Weights of a small GPT-style language model, trained from scratch on English Wikipedia.
Architecture: RMSNorm before each block, rotary positions, no biases in attention or MLP, untied embeddings.
MLP neurons of a small language model. Each row is named by its layer, matrix (gate and up: input weights) and neuron, and shows model dimensions 16-143. Each number is 128 + 24 x the weight over its row's rms, rounded and kept within 0 to 255. Numbers have three digits each. A neuron's up and down rows have the sign that makes its largest values positive.
After each neuron's rows, "fires in" lists the words (lower case) most often at its 100 highest values on Wikipedia text that the model never trained on. A number after a token or word is its count.

L10.gate509:126134147098110115174123134139116154124117138154132087132059115161137116167121135140168124137106160131147124117132128148121173129114085157136121097126140120112138134138086129118143084134112118088133140125122117147143120117129098104098138158089110134107128122139110147105089160157141090135135116142141161115157149143122152124099138139106092114104112094110101114121097101101133127158140
L10.up509:125113115096152141153112107136119124126117145153109102070127116136176152101133156125135123144146120169130108128118117112148138123137118101120097130099143063144099154125135107156150139146171120133095117137140146127098082152125100131139117162183149108115127159143113122094119135116121160105136135157098153128149148190150108148115129104169116146131115131109139150112136147111114161159132
fires in: "was" 27, "is" 17, "not" 13, "being" 11, "be" 8, "has" 5

L8.gate854:131109126134149166126126109114114102108159122121163149106123136120121187132168097157109142136133122164066122139090104135144156106138182118108125140111139118116172107162078100106166129139125120134123135079141105137140157123089135130132169122134101119125112145122111068151153126129140137088138143093143094124099076135142146153089113168131144124126176154151111117136123105164171144134106
L8.up854:124110094122129127109105142130161124087084151128110119147132123125127159069089135143122153115146137157095188123133131144172170172118128129130098110122169138131113104137154097170090138086156129145125161137128161126129135114128151115163124149154116164135130109118092134120103131108166181105120144128102108103109152124152138140134123164143148099113152125142161129099145108178145130116116
fires in: "of" 68, "ibadan" 5, "for" 4, "guelb" 4

L10.gate943:180188147108170141127130131157151121133117115126203086120133158143179123169109119079181136100154148114091134090100139134141127141178107141172126069101159098146103093130085141137098082115160097106154146121161143164067134142144106142124126175108065111098129146128136125111139164142111149095119126136128127145140143124104112148126153124096070134121087154113134133114117116116114117141129
L10.up943:160146094099139142117096173123125139137159126151143127150124150158154143150097125109097157085114128120108095135119135124122103110147111190130160138146114112133145098164149126175135125134156182100165087140161114153100127092118133106106102139113075126105127169124171095148128145149118152090184145153112121154151145116148108127151131135132101116143107117133128140128134106162102129131107
fires in: "is" 31, "was" 18, "re" 7, "s" 5, "are" 5, "be" 5

L4.gate544:146195130155090092124062133110128142074154124090129089153135147087126142116130087146086171100118102140108165098126139122121099135156131136133128144131111108136103124128124118130109115191120119073178131126110110132077188076132051125177132126089136145136102140158120141117104107124163097144162146123094128159131122121168153113100108130133157107127121116128084144150092099125121113133071
L4.up544:116125138139132134089127112107135167121141162117138125159162089130167098164132127084122137104134143151150125088144135132174133135113174090098145171155127111147090096126157116101133139138179174114127138124109160148131095108094179113135113146145107129111156120115104159128155171171139110130167151108150099134155137162154127087140124087185119104147091151123126105099161127113119143154102
fires in: "it" 35, "he" 8, "she" 7, "station" 7, "guerchais" 5, "ferry" 4

L6.gate664:139126162130126118147084090144115152124095147149114125118138126069131156061159095120142139125130146123128135116090177145108135122131110160164138144138120122179149094128117104105129138093164111144165133108168157121099123123099121120133168141117109122117140158146098141102135134120193114126158126167161129102129139066107146132107124130151129151133153094142099128125139124141166121134063
L6.up664:102144152149142134119152104151104142125129145108127112164124096120104150101117148096119159135146116128157114161123156105149124164138154145118134101137139139108089165120135129119158143103116111152150139133090155163136132131134115157108140125105105133094146132118085175171117097107136112105172076098120119171165114110124118153101120152117133119125157160115164144115133189141139142139163
fires in: "in" 35, "during" 12, "first" 9

L10.gate456:115110134129102104129126160101150118139170081132120135124094114075155131149121158146120129107086085150101133139089142086132130131149143173149139101148140111096145134121139153114119111122148114128105155159119131141121096110105113137097171162133123135157117136109099117137116092146143142131125142145157062172152105158178141103152151176130141138140110145116120139108149137104107172153186
L10.up456:109121130160134121104146164160141132066092092146124137111100136116115123130085131120081105117108113143142127123140147109129123098135135129132160095168118089094164113150076117133121101171109125118147129161098103156137110093121157120123147149175128151091164146104126131075129128136155117135131133149137139107159113107103106142130151157095119174168143140163109154131119094125121126160135
fires in: "the" 55, "to" 8

L3.gate560:135105152102153113155099082146093104136144133142105141137126123193126114084128115131161161085126115092149132154157081114084117100141164121153115117115119156118085165163149086123121112168160127106109168138084106116106140118085159130089167133120110144140118175098132123137144132117154102099127133130124152144135136155107165069121177107151140162121147140124114121162138108129170141089109
L3.up560:149137134095163123092150110149152119127121117107105135119158179136120129107126114131169121139107149132126121140120096178120157118087125100140100138084138169101145114168134106130135100113121099105133154127137126095139066096108094103070122163129146134149172115148120098127118180131120113155107098136115108156083109131133154095126146100138137186161129111151142077133174129155127134142137
fires in: "film" 41, "album" 14, "book" 6, "albums" 5, "castle" 5, "name" 4

L7.gate140:101134162119103107140134128129147151091139127102073098085103166115138139138086099158127153138148133139138137090093096111146112150160094124134139124103121238128103061083113151137131144123182108164116137132099149121183116114157099146127076161132125102130130089145113121133129128127151127157093096165138152145112150110147135103141091148137151155114128097107127098124125102157128136096108
L7.up140:139139130148105150150158190161117097117148130104135140113142102149131076146145127117150130173184108125133108126128130147099131120155114114135159141103145135155165088143135100127104150159120114121142098153120166127088134125149084155150110083129135112138147127130112140171171156148141115154128106122140134109130127131109110117080089146189123116163168120148124083152093133163086166074090
fires in: "during" 24, "after" 14, "when" 11, "before" 7, "that" 5

L3.gate942:084133115095138150097173149091155144159132109129150114104114133114141108113087151135125106125114129082123124113074137132149131134135189109110143121155115111106109093161139087146151186147158097124118163123131169110089142135123092102123114117148106147118139114153096148127154153129154090173113106143111107157143132112110104113119120125120132140137117157108127179145102103113122127157096
L3.up942:123130129147133112118129195144114116097152111167134132116153114077156078153114126083123100139162096105139099161113147121142103136181157155120175098131104114096111130152135099164153172128133085127117152100112142109120106151135118110118140132154102102109148152111109154136126113139187123134120102167110142151153112131080155110129084129131126142151091163132162183151103126143169121136118
fires in: "first" 26, "derris" 17, "benth" 6, "billboard" 4

L6.gate899:131113140099116079133144119106102107162137128141153132130183093084148176137135107134153157134136156112140111118110121139128131103093136142140102107124110103153167128159119148098138122129168133118149141069114143167108159141133122129161166090126139167132151104149145157165125145133139119099134158119146115108136130146140151110132146142146149134141125105107105165148072123129108149117155
L6.up899:109168134133127119119179109141137183167135081113149152113154114085143114183148143141154154136140166139134164157110074115139131123118107100101103080147159120102135169124114125152136124126140156117144110116130162124116122095127147129106119131104130128149165101163132101171120114146090182115088137179144126122096070111113183159118119131115167097104091194154112137107153129101147130135160
fires in: "club" 15, "university" 11, "two" 9, "of" 7, "group" 6, "three" 4

L10.gate694:164139108140107137127137136138146091163126111142116125119132141132132146171112162147123115112145128118112125147138128123132099123130141139105100111122127133168165092144125143111151114148136125114136179128118125157120155083105138088092151164088140150135140125119124165113120121126157118123127161113108099161144137148129136125144119139166139140123202158072112184095099127122114152125146
L10.up694:099122106146100192153158131127127101067188123153139148145140114127126152130131126149108123103126146103098105151162136140128102101126062146090107146118104104122080086122151162100139156109055157151121102130140129168155111136118146131106120091106120153141100129097136108163077103131105062137116081103127111157096095155109141162113130124071126149101158111160127167115113152152113141160114
fires in: "the" 23, "one" 11, "three" 9, "two" 5, "second" 4

L4.gate30:094150129119113123093093155141134120124183148143137122142139111126139171119098139113105118040104106162132096107123100140152143117149116146150130146120158128110104112130119122168144105105146146123111142112119168122152151141153102166139141115113099092159082127122126155130107141121150133125148160149126114144134137149182104146157135100164093155115107120076092139101117143166134121100123
L4.up30:110152142099121130146110155114095099114164119124123107158157139113149125084128103120131131113122121162128120141110093101181141170164169150101123134131097094159111077152135098131144123116130155146151200128132159108107124164103124108128132101145114126138132158117132066126147118128148119173132107141160099115101159147167111146123103123150092122138143111162126130112087120144131123113086
fires in: "after" 30, "born" 19, "on" 8, "despite" 4

L3.gate48:130130149121149140128109123125128161139094159127123091088112123150162113129097140134128124110114083100113103110146160097130162160151118117108125139142135104130156158136121153145125162112123102137108159102082106152119149111121129113165133101123150134127109142135132093143103090132171122116182132163154156133106110097149124125158088094135115160161078081117081137112177106101129110136104
L3.up48:149152171109166120162112152120092151129129129139144084132157120139140131157161117146104137145100124068126128159153120081142135173142115110125110134118096137091089130120146145143125134114136142114130126143145168116138111138148104119158111150098155169130117112159151104149133102122147147138110107125150155131137152133124127138133113120145109098121149100113163116130147111106101128175135
fires in: "as" 28, "at" 15, "according" 5, "with" 5, "on" 4

L10.gate214:112184095119099141112070132128116114121156120116140100105098110124126143123137146155136107108156092193091108127138133129154127140145132157160107155149111110158135122138139140157152111134134146094100120096143127148114162115102095117124126112125099118116158106148147088126112136112128137101130170141160099129138156124134126182109154104105120143117093093124092111083117117124137131153179
L10.up214:146124138111137145148111103107139102126166101156085155082148127149142120151163118114160082171173145122104135115143116101141134143119106115142093093135128122138119103155151131175165118100146139158087082125111141090119143121069105130121116091138146116117124134134107167130126091119133114114109149132135153105146140139182134149144106127110096170133110112099116083084118102108131111111152
fires in: "was" 36, "is" 31, "that" 9

L8.gate42:130118118104117151141125113184089102096124155096155128127148126074109154144116148101116084130108162128071083165138124158100159114124106125110085122158118173139149155100089100149129134158125105135132109098096170121125104139128117146127130118140123121148157125103136111141150142156162120133135170116166109143114099155131122109137105179145132070124125075129123146142105142161114157130086
L8.up42:094119134109147095151116170154136120117179106131163139151146146121104121136126131150133136120105155073099116134156095120099137109146097091118164128129153089134097144138149114127109147136141098135124146106112140089096120128139146116133113174097157142117138100141125094103147136117144165078142146115115127117137152151119136122113149129127197146102087169168152105109100128125114139137106
fires in: "of" 38, "bef" 11, "satellite" 7

L4.gate820:121152134124109152127105130151132115131155134145136103166119091122113154130106158146129130119149133111123092128126113129104123145130192154177102124072146137139095141125132130165165135078100108118127114178144097082129133104154092132106123108120096122159128124126147117158105146162151165101076115141135144129167181101129116134157114148142114162113132153106131145126104175131125099114083
L4.up820:140158117117138105120100153098075120105128140139118166079092139128179120121147122109123108149102112108103103134127107141152119155131115180147135112132112132107132145139118144134142101128154110136090106138125136191157143136198161160131099127136183108131146154121126139100118100073095101155099119117123170105114096146141136140167127145075172152128109123126159135148162166124154135168166
fires in: "states" 27, "us" 25, "s" 5, "usl" 5, "grade" 4, "2006" 4

L6.gate738:094129142132091144120114135107141130128149135106142101121120142117190116109112147107150113111186091148090161101105130167175148072145153113177154083213131124135131038122141146117122148100118156147133125121125164127161135152100152120132147141112159138156149125129099099108119157150146106154118122140135146127192117127110108120141099112108095159132110129085161165193115126177162136143151
L6.up738:085100117190113126136107090122141154182145124156159133108110153146121127132138075126148095086133103152107134150151108107111126132140106124120116130099125107140096149133148129119157110088137125147133128136080071167145125125168133115118138094143119085150127134101156150082150159152128073122136138123169139124101118169120128115099172137115171129123120120130104119123143100118135110124133
fires in: "3" 18, "9" 17, "4" 13, "10" 6, "12" 4

L8.gate711:127165141125154134139097151184103145124114130116113135130145107110139168132129138109149107118115143137138121145120123104139112141145124137130134116135079151149149111106148147124141123118143093139189119074172113121121137112103101145123150142074129155108131121105139128086130183124121163139120104171131157109130105123131124140100124110118096122191135137153097154099180144161162145173134
L8.up711:158167137112149117184146092133143147173115142122115100098102130139198122125142148085171116200166151143135162156116098118165106148149124106164115144085096073165107145098139149149140115109088132130123133151141136121092155132139145174146116109133128149128097131109156111117130153140147136137104052138109105130101123104138092106135118131077094113123145189122102099106119140168147109125151
fires in: "of" 36, "for" 21, "the" 9, "and" 7, "a" 6, "in" 6

L10.gate367:118111126090117136156118141139102142130088113085125117134115122106146119123146113093134125093141142139150086137088149114100152115144184170153091123173070121126108130109093150150105124133099149096119149123103164118164145129089134131133127157143114117118133125152083081170142161138136143143162160136126128099115098136185122156145152098166114112120119134137177177131111143137123108155153
L10.up367:121124155102147156141139145171133124132144071152127146107124147089130117129115101123170125144154141119140124128102152145140131130134104135179135102109103112126142144086099113132129142105123149109131129126114127135146099120089123133157141120136122121075098104122089129151151126142061128089134121144131143151140174129135151123145121134127146168144106126118151098141130134117112135113155
fires in: "to" 29, "with" 19, "from" 15, "of" 8, "for" 5

L10.gate562:086104166127112080126130129154141097087161123136145149116151130094139126135111134156118116089105118168130130096108124118144121110120167167123140135111160117145118096129107160105139107154093116124114128125168126054097109127106148129151155105092141128123154098148120140130138124101158120131114126135131141111119122117099129140131134141107106155114129113152123146103107108106114095110151
L10.up562:157149133153129119134137141148138054110105113143132124139131085084108126104110132147156116135129157132163153083128133101120154149086139134108130089099118085104143118148125155159106135150140073154142088125132124083121127099121117128117090138141170119113126163147114143106135113136097198115130139195115123140175114122089148133140114162149100165090144122134147160088138153099110140178098
fires in: "to" 28, "he" 13, "she" 10, "of" 8, "on" 4

L4.gate327:169139082101126152077137122107110155143130164195105117141093099100102130127132119149095120147118150112126139109113131103125107173105121121133114151100097109154119098108123143155133102106104114068110166134134111082126124150138143088156123138145105181142167154115140135162170114117154158105119131125125137158098144158142113172111123178151121114079140166104147155089131170113099096147123
L4.up327:148171132114123121145093158132122141110136153124116112087098139107140118175148101170135104133147141164131136104117125152129142137151068094147153126149100096150136126122161135117087148132108177161111159163136151137104087151125104132132132127108124155158101109145093118130108161117180108159126096111141125146111164182127081121112146113129101102122140153169151125110128141105087147098102
fires in: "currently" 19, "now" 10, "often" 9, "originally" 7, "still" 6, "previously" 5

L8.gate444:117146127108131123128116128146140141138138151127139094103139150116147114194103138153147104114157133195127144099121095099144109108107124111153129151107108152161147118155129159140123100151122121137152139131179110141122164131093105166139154104114138112130124126081145146105115170151098144118161105136134165143083110192107121108117114134103104174153098093174130157092116160111146094150140
L8.up444:177100132062130134145096132088121157107098141141142116090148162141129159148127154138124146135127152176126123125120119100155104159146107144176108117143107112131146103087114149106133177126123145150156123171118147164112104121100091129153113118123171087154132126115149152141144132132083129134140149146128161091116146141083115110111131116146095105116115086133114161078125094123091086137114
fires in: "was" 36, "not" 18, "are" 7, "been" 6, "is" 6, "has" 6

L7.gate70:095113167098131190112097153130100163133135132108134124141162151154148128147099122158168102122138108157105147077117126121168154159171136108087151112144142137138159100105134113132147101150150115133135146114118133112155170127103075139099119178086086124114129143101126167110176124140189130134145130113156125132127121091203095124139119127118127135128152114122175109178137107137092118118151
L7.up70:116089131128142144144128142107161138075122129105144140143152142120114118133136086153128134117178141113146114096159113101159126179149133131096118136121109136101138116118160138097091075167149112142141143098128169129154126136180148161160111104133177109124120131149090089091111114157107152139104131156113143129141180137125118126122135097093091166130113117138128136123144161095107130162106
fires in: "when" 35, "while" 16, "where" 10, "before" 5

L4.gate919:141104126112141138127134103138138096139067144109113124135152023147087099133129120118121121117138151133125134113109166114155151120138150103132137138112116139119107160134106149131075139157104135108135123099121133132113098117112144118156138130130114098139138138140107130118109146122146146144162158124119130179162150132087169150099112123142070124128105087147147104109122111180120139137112
L4.up919:124111169095119120160140100101128101147118123136119128144138110135122157129113082107188128124174105163121156107098141154113111168153138170129134168103129121126153158118092145092149098141112137119130144117090154137141116122122114146112126102118128083099134126101175101108151116126131129136163165142114138121112110146134134141106092129123117109112143107151068080105109155163132136103093
fires in: "time" 16, "political" 11, "election" 9, "vowels" 7, "existing" 4, "what" 4

L3.gate626:107113097139148182112122124111163095150122116128156140140102167135139173173101140075153131109153139177104111149118152142108141153131127120106101213132142109136084177140133112119121138158147106141129086169132122118148122146112149141122166093150124134093112138158139112108112158115139134114158136112169150107162132152134106137136125143137117136117175119098157136144153164109159103139143
L3.up626:116141164110101161142153124127119102117153101127149134171144122131172152096120109117178135098192108165064141162123146145137151149141117157155105161163113129148147144162135135084142106126129120095156131176114112126142130059103093067102096161153117098082108098120139093131108123149106142120147143110188128154129121127107111145091151177123111135112137123114107156141105158135172163124138
fires in: "been" 46, "were" 14, "became" 14, "become" 8, "be" 8

L7.gate156:158142145111122135146131122147097162148145140086138099145143107127146095120151116133128143134149106092135097159103148127102099129135132142104119164073135119102104119084132143121125130186146124104102140092083152139136143139172097127150123104128114113135076120107139142118100100149126084152122085099118135142085081147133138125152137125085136125125085093125077127170094156113117120135098
L7.up156:096128147125135128160139149123119098128123122093135138173124124107093149155121116098129122097078092122095135130104133150160156132141129150132189178137127109135101142145167135099090120172084146096142144155122134101077167148152126143130124154102109064143116119160131096115137156113183107135133113135142123115101149150148146142143111111180101180123143112118120133155124091142173157138137
fires in: "at" 58, "held" 8, "near" 4

L4.gate583:076147173106136133150147135155107128101139125152138110126131135097138146123118126146134118134121152111110133132100096126190115128155102138167149113142087099098144113154125124099134145085112087113141119148134154138097135133166099142093134170147139138100099075134090169120140119129145120105110120084117127128137092081140134098147145149122172157147112090133131137115134166117147086128099
L4.up583:098113151129150096120146151171089144072174125152144116146142145131148117152097154119136124113125151156133117171078115170147107137153096149166130135120160129124091106127157115120124164172107080115159114134123154130126130145167138136119140153124103151088119088104126144148133174110152127139137098082091109136147108132110142087139144129160145118140130088161113143171114156141123123139134
fires in: "first" 24, "second" 11, "third" 6, "naval" 5, "commissioning" 4, "grand" 4

L10.gate888:128152130145087143138127130150144166118100109100105106159091142110134148116156115080124089135147147111141114111132088101112148130146128116161128124087087126153095085141143117083115117099127138155126143162153117170122131158113118097117146128128072143111122131171127126120122140120135121131122157124128098126098114124147124123155136111090111127127082100123131116145181137094156118142091
L10.up888:079128146115136104133114168142141114098113110126169147112124109103118128126117133131169123093103122139138116126115118109136157168117107128126127138121127109148091125077129141184141144139120129115145160098137121125141136125099153158134128095105103137088087147188131082095158141126141072152096122178126160128091161103131128138118117082134077070082188079155130162139124109115089103111111
fires in: "w" 15, "on" 15, "after" 10, "during" 8, "afonso" 8, "côte" 7

L4.gate128:074142131075111088136107132117117139116139139110096120117139131119133117129110104162118122134137127141109116129112125169153106151104131142145107110117117166146117121090158136128124106108149155140123128119140114154125144129123095123097064154109143125151157105135092098088158123118111081107137105117146139140127114156136136152117115122091174118125105137131151104121147124190137150148148
L4.up128:154140146162152118130128100135128117100137135125070114090124103163087078127107100113129148107108162110140164134113104088103148125160123119131120087159173144155137179127108096101091122108100132156119130089108123132164127174119124120069124094096144114153151097139100093137134149147106105140136141129107140075134131157116120131164106131135134178136103126123142134101144084137112156116128
fires in: "can" 40, "cannot" 9, "may" 8, "needs" 7, "will" 6

L8.gate352:092103109094130156134158144161085101131132127125091136132130195107154122133103122157108079117120130124139084128110124117068170131116144124146143129156092166116150111116143128149130133118148132101081097150138129090218110119066111120116087154103120114080157086140127120114130151133107145149126130151167132078124090114137128135129109106147118152169135116150157129156114108140157123131098
L8.up352:118108158153119124099095138127082163126096128115147122137137093113062115114128188140121118141134174107113107147148129125128137147149143141147096159127127125143147096139103121148132079123098090090138167111104138114128120106186153117117156144118149096153110128143139172137079061135084101125158127106116185140126097142122111121150152149110149135145159130103091147089125095103158107123096
fires in: "in" 88

L10.gate584:107182124114129131156117159137130155127110124111072098086131110118138120121131087132102151143144169138171072123091097123142164108169097108124119127132094102176135114136129101087115128113128157132117137092092125178108132158101098122145119157122122144140130086157154106122128183126135088155136142128109138118108087078126134125118172100175168152110107149073121104139087120107143109166116
L10.up584:115120147151147123112113134109152089091144139114090129120149137081103105114097145157125136188167128141107129140140143108176115124122108180116113146104110134111130108154135136131163123125107112137174158119135142136084134106151126084126096126095113121104106109115133115066108102150161159105141114187105131151127150118106146146138106160162130146146093143091136137125120121107105119124111
fires in: "to" 19, "on" 14, "from" 13, "since" 5, "onto" 4

L4.gate986:139138135133170116092148129122125134108093121125153108165102112076138135101081136147072169142131123119123135120130185115085121136126150146136123154122092138126104133159143118143141118115124159111080125109130158152131124105097080107127168094108094126140075147133146151107075059115150088120115106130129140160160118108115101093136180128105180130160108067150148140179153099122129133132133
L4.up986:121157136094147089150136129142147151111109140169151134119108117142135157093119117139122077101104161112135146173116161145115136108143146176139141152095120150164108162134176138132103121130131148149145143178154109165147149113089131108135117115130100121174151097167108128143121133168108172119133099186126108116147143085097174138115140156150116081101126160093135155123120150139095146108116
fires in: "company" 20, "he" 17, "she" 13, "currently" 9, "it" 7, "history" 4

L4.gate666:082046121114121110088098115152137106148094140107143131129137188141131115132142140113120106131141110132116161107150115111127147119134156158167099116130159114109104146138144104112125117116171137096123132106121138139084104088109117113136165127110162102084150124160124097127120138174149120141132105136107133131144137143148198112069144123167097119110118100111110119154159161139167119137135
L4.up666:119094163133129159113083118124135141161114136106148131131146141132081111121176114143119105150094114141130144130157132092116111124104179113067126141150088111117167128142121128146125143107150127119147145124081138161114149127149158138138182109132158114105113119172108089126114142166161112082134138183103108160154135158139127147107111110131149149127130149089123124127157115110153126126107
fires in: "18" 23, "19" 8, "10" 6, "12" 5, "9" 5, "25" 5

L7.gate531:087140124112101129156107061134101143089101145105158142164163122135077122195121109148153148134138136138080120116126147123119141168134132122135119125168098125093100130113088100134151096100142102116099112150106146130088133106121133161132127140086122104139136151148078133123152138161129115073069121125110081112089128153126154173140093116148128114078113142174101160147116136142107136118081
L7.up531:152116138123120107163122120133112115135163101167160116139153098069125181140100164141149154131182128145099162117149134120126129123099135097121120184110115146092135094129127105118092128131100143158141095125179166070135140132124154116131120148084149112127136084123124173121140124150136129139125111174146128128134130138162122134118109071129078144126115129112123166092087141138106170101121
fires in: "of" 49, "final" 7, "finals" 7, "period" 5

L8.gate324:148101139145160124149125126137130150105164120153096097105129135093121124132103127146119147121120131126115100142070105154101138176148119174134111082143142122110136064093129130149110117130138139118157149140094150098154130152142123149111171146098122164108116119104144158126148154120128123156149098171097133126092116168125136152123121132137136137115110175139124124084099104137106160151115
L8.up324:215060139101115181118133123094165127125158129162079141139126143109129139116113138125092130146110160123139091110146121102124117117159140088153121150119142148131104132112131138156114131118140133088114120152090140183089139147164161093094144158149144086155119102106137123091115092158159144116152137138125130118140106150073115153099114110124096134121101171107111085123137142148122109131095
fires in: "to" 37, "and" 10, "therefore" 6, "also" 6, "not" 4

L10.gate64:114136127113131163140148100113148126137142091132140100139126118175107126103092179139138089095132108116110096123090117123119134122161150109153152143124104113142131115139131148124128117154137148098116121165132138156160153142152108120110154147084139172153177141148111117089153138157176155112129159135134135111148113140096171147153114134104176137151141107117100132136089145163140143154153
L10.up64:151131108113115111101119133120150084140108116133099135139122128116141160175098115152134149083108154137104162098108119135156132093131131121096151097129115101088145093126147155167148120163114088113110139155114093124137102174137127122112126104138099144150088167117123108114170179122086162135144108136107085107107121154126103140135151185135138113112138123144125137163154138112119161129090
fires in: "of" 45, "are" 10, "twelve" 6, "notable" 5, "several" 4

L3.gate776:123119115106117146121150126117117168117151118139135073147130109128153133103187111150091136139107120125146126143116199147169115165091118125134117098132153125113129152130116116128147137142132161112151134136162153153070151124115113098143128128151126153178114113135125099130122154130101130112127109114136159122103128130122098125111128114102101143115161140150135157124119132139136113133118
L3.up776:117158140133140168142070130123107136162124109114120130172113133130137111161094131162103118135147127084126123162122132128112134163120092099107113128154177072166142160155130168203109121151104118142115127132116132131126167156126148116122085098149151098095122116151101151162131111122135154121120096164115118136146120107122137105107065121155146181126104132142122195127113135114112122172133
fires in: "can" 40, "cannot" 9, "may" 7, "could" 6, "did" 4

L4.gate358:168070135133116152127098129127125149126142133112113117126138144096117139078138131150162143081128100157098105122164126134117132151116118081117141120133107139129103179094114145136067165114099151137150131146115147123159116183092140169148131154137143165137139106093150137096128123124142141058114154135146143146119134144073183150157129156135142167118098163096127135127139140136141145162142
L4.up358:163091111118144103146140119143147118111131114131100093089150132119122114119129137110140157142183116144120118128118103197101111100139161098141175124118107152133121093168116175109123097131138137156109135114142128156155162097110104137133150148109159121160137153130113106088109125097138174129139146095184127148075140094124136148166114116094115132119111141114127173098160157089130127133098
fires in: "her" 26, "my" 11, "his" 8, "mystery" 6

L8.gate479:117124090176119112121115104163135142106149123119122122069157151089131114117076121104145158127173103111139106152092102138148117128095117121117139095132150146099168120121141150118119125139140166167151103113101134135184159115132102119148090101141117156160118170156075150128129159109113184119115141119152148157169106101143133147129144086114158098121114161142135111122150127150136113115127
L8.up479:129125073119114155136112118104147119135117150155141120174122148129140131115179144151090172092202122177149094110113126134135153094159122134130129116163109149148145093137142149111099172126167145135100082158117106129122124137080096117104135147116123115121167132118139118164091103153127108126126172100130137171121126112101119125157101126156115126097116127085097127135140137159120179097117
fires in: "his" 28, "its" 8, "her" 8, "for" 7, "backing" 4, "free" 4

L4.gate464:137168131153111127145098143126141085092128125137180115145128134135157172125155126098154128116175147169107098099100137155112130116136131111109120155073136125111142163162142133130146096115143134138128093112127110128141142111101153145123088105115145110101131185136150074141134145136124135118177150137120140123143106144153095146142132128112097135123125136122164133093162178072103127138147
L4.up464:135128117134161125096126141160168149125149152130119113145135132088145154113163130136169102094186162123107089177095112147083142061168167134137085126100150121137136124110156098107088128152157153083134129145118130145144120081134128122140122124152114128106143094141116105155120143133151141084132140132174129148124121148133128167131128137114121094117129110142117137130097148129156138161172
fires in: "be" 29, "is" 12, "been" 11, "are" 5, "were" 5, "being" 5

L3.gate179:106130142115144117133124132116082161138088141142133108043145135151167087079104131150111126132164122131109080133152128122119140110144147123122163123116178089090126137144121162119148182096151136139121110156190104176080158154127089171107155127137151160109147132139049117089109097132130130119112133131110141159068097119122137143169137154129203142162147119084131128126150109183132139101118
L3.up179:110102157108137150133084124121112127168180113121142128146172124156118128166118128181139152084095095143135111146103117143103118192128130118109101128161114164128119112131099107119109137159112098145105112144136156094162141110125099095119124085119133110133122051120185083112126115095115116126145200073103123118153112122112102143141105156131100105155118132130108159133129129161145108142146
fires in: "1" 18, "6" 11, "5" 10, "12" 8, "8" 7

L10.gate863:119143118115113140144158140152102133142092121125095119119107104140155157184106122166111106085064117118118120102117122118102150102127157143130176106131130141145109143072069091139113108165094087087090130136109100117157113127113098107160132147117127132172168167105102160061155143116145090127116128118140134154119099146152157145093157145155130103125128099140144154129097144139153157120107
L10.up863:135122148098109145136150137161149111161155133121137128129121134125134157125124115123144109115109137089097113132148124098103135096121157114186118129127144122103146092125125157147144108153107147133120125097099146158149129073131140070157099148092109112103148141147146110129136153123104141163115115154092134122135134132130097092139159117148072112145122142149146150108130155112106096142130
fires in: "of" 42, "in" 14, "the" 9

L10.gate383:141126128116105118166142119132132156130123144095137125128102153088119172131139129134132121115118068129153109164165133161138135137174162151135131117143132131136144139127109074120151088161115143110168135127148137102104106124153137114133156176130145130125161146101132132107153144157112114093108143142161102098155156139111161106090137175122112164122093136180122114107121119123157141097166
L10.up383:098128122120132176105115111108104133074103090162145161122131152120105173155148112159125156128110099102157155131120138135151101179136122151129125122146127136125077133134083120121145135176135086096179145158122114082145138134120127119129140160138116088096131142106130131166174133098134120119113141145122093097120120128108123138129128178130112125121092120148096109083131093109161149111101
fires in: "in" 25, "the" 18, "of" 5, "1" 5, "by" 4

L7.gate160:111152109137102120111125182133109088154144102143094121091141102115161091172156142164121122098168080127103089106125134119123090139099108123140122130150135116108117058126118153168153115119165170095136115131178156165127098150129119159106123125184095168148144091147123114128120145140116136099072097109124137167109102143120139176155096145125110159119095124122114158104091155152105135115106
L7.up160:148142136124130142110134163073088101160138091143140113113129090096122071174153127180112092086119090147127143092165134075123133155120115112143113118136182109129143095158128156170121158106138156067104106159164116128123093162111139130117113139127118170117148126128096147141111127098138147115121123092093113153118141156145167153140103151135085139105115146104140146141127099109090128119087
fires in: "1" 17, "2" 11, "5" 10, "3" 8, "6" 8, "4" 7

L8.gate677:099171102120124170091106153132177124165143137160123110159114159135106110112137139151077121117165129128136127116147154156143194120128178143108116084109155144128121087148140133120140104130148110135131099162137149117154133112126110130148108165110154128147104157126140108111106164157133118109178139140160164133121153163104121142144141159148095087130142140163143127138120130132103135115089
L8.up677:121162134103175091155073128118095137104132127117147103134160178148123115092118155142112096092140161131098122128076117140188143127111130113155098110115102064135099184102142126127129072122174125123080121123091081130139104115142142140136084125130098156138166128098143138105093117106119128093154137154139106134144140127114097161125120160119110140124114140145126155125073129107128147082085
fires in: "is" 31, "was" 24, "are" 9, "be" 6, "were" 5, "currently" 4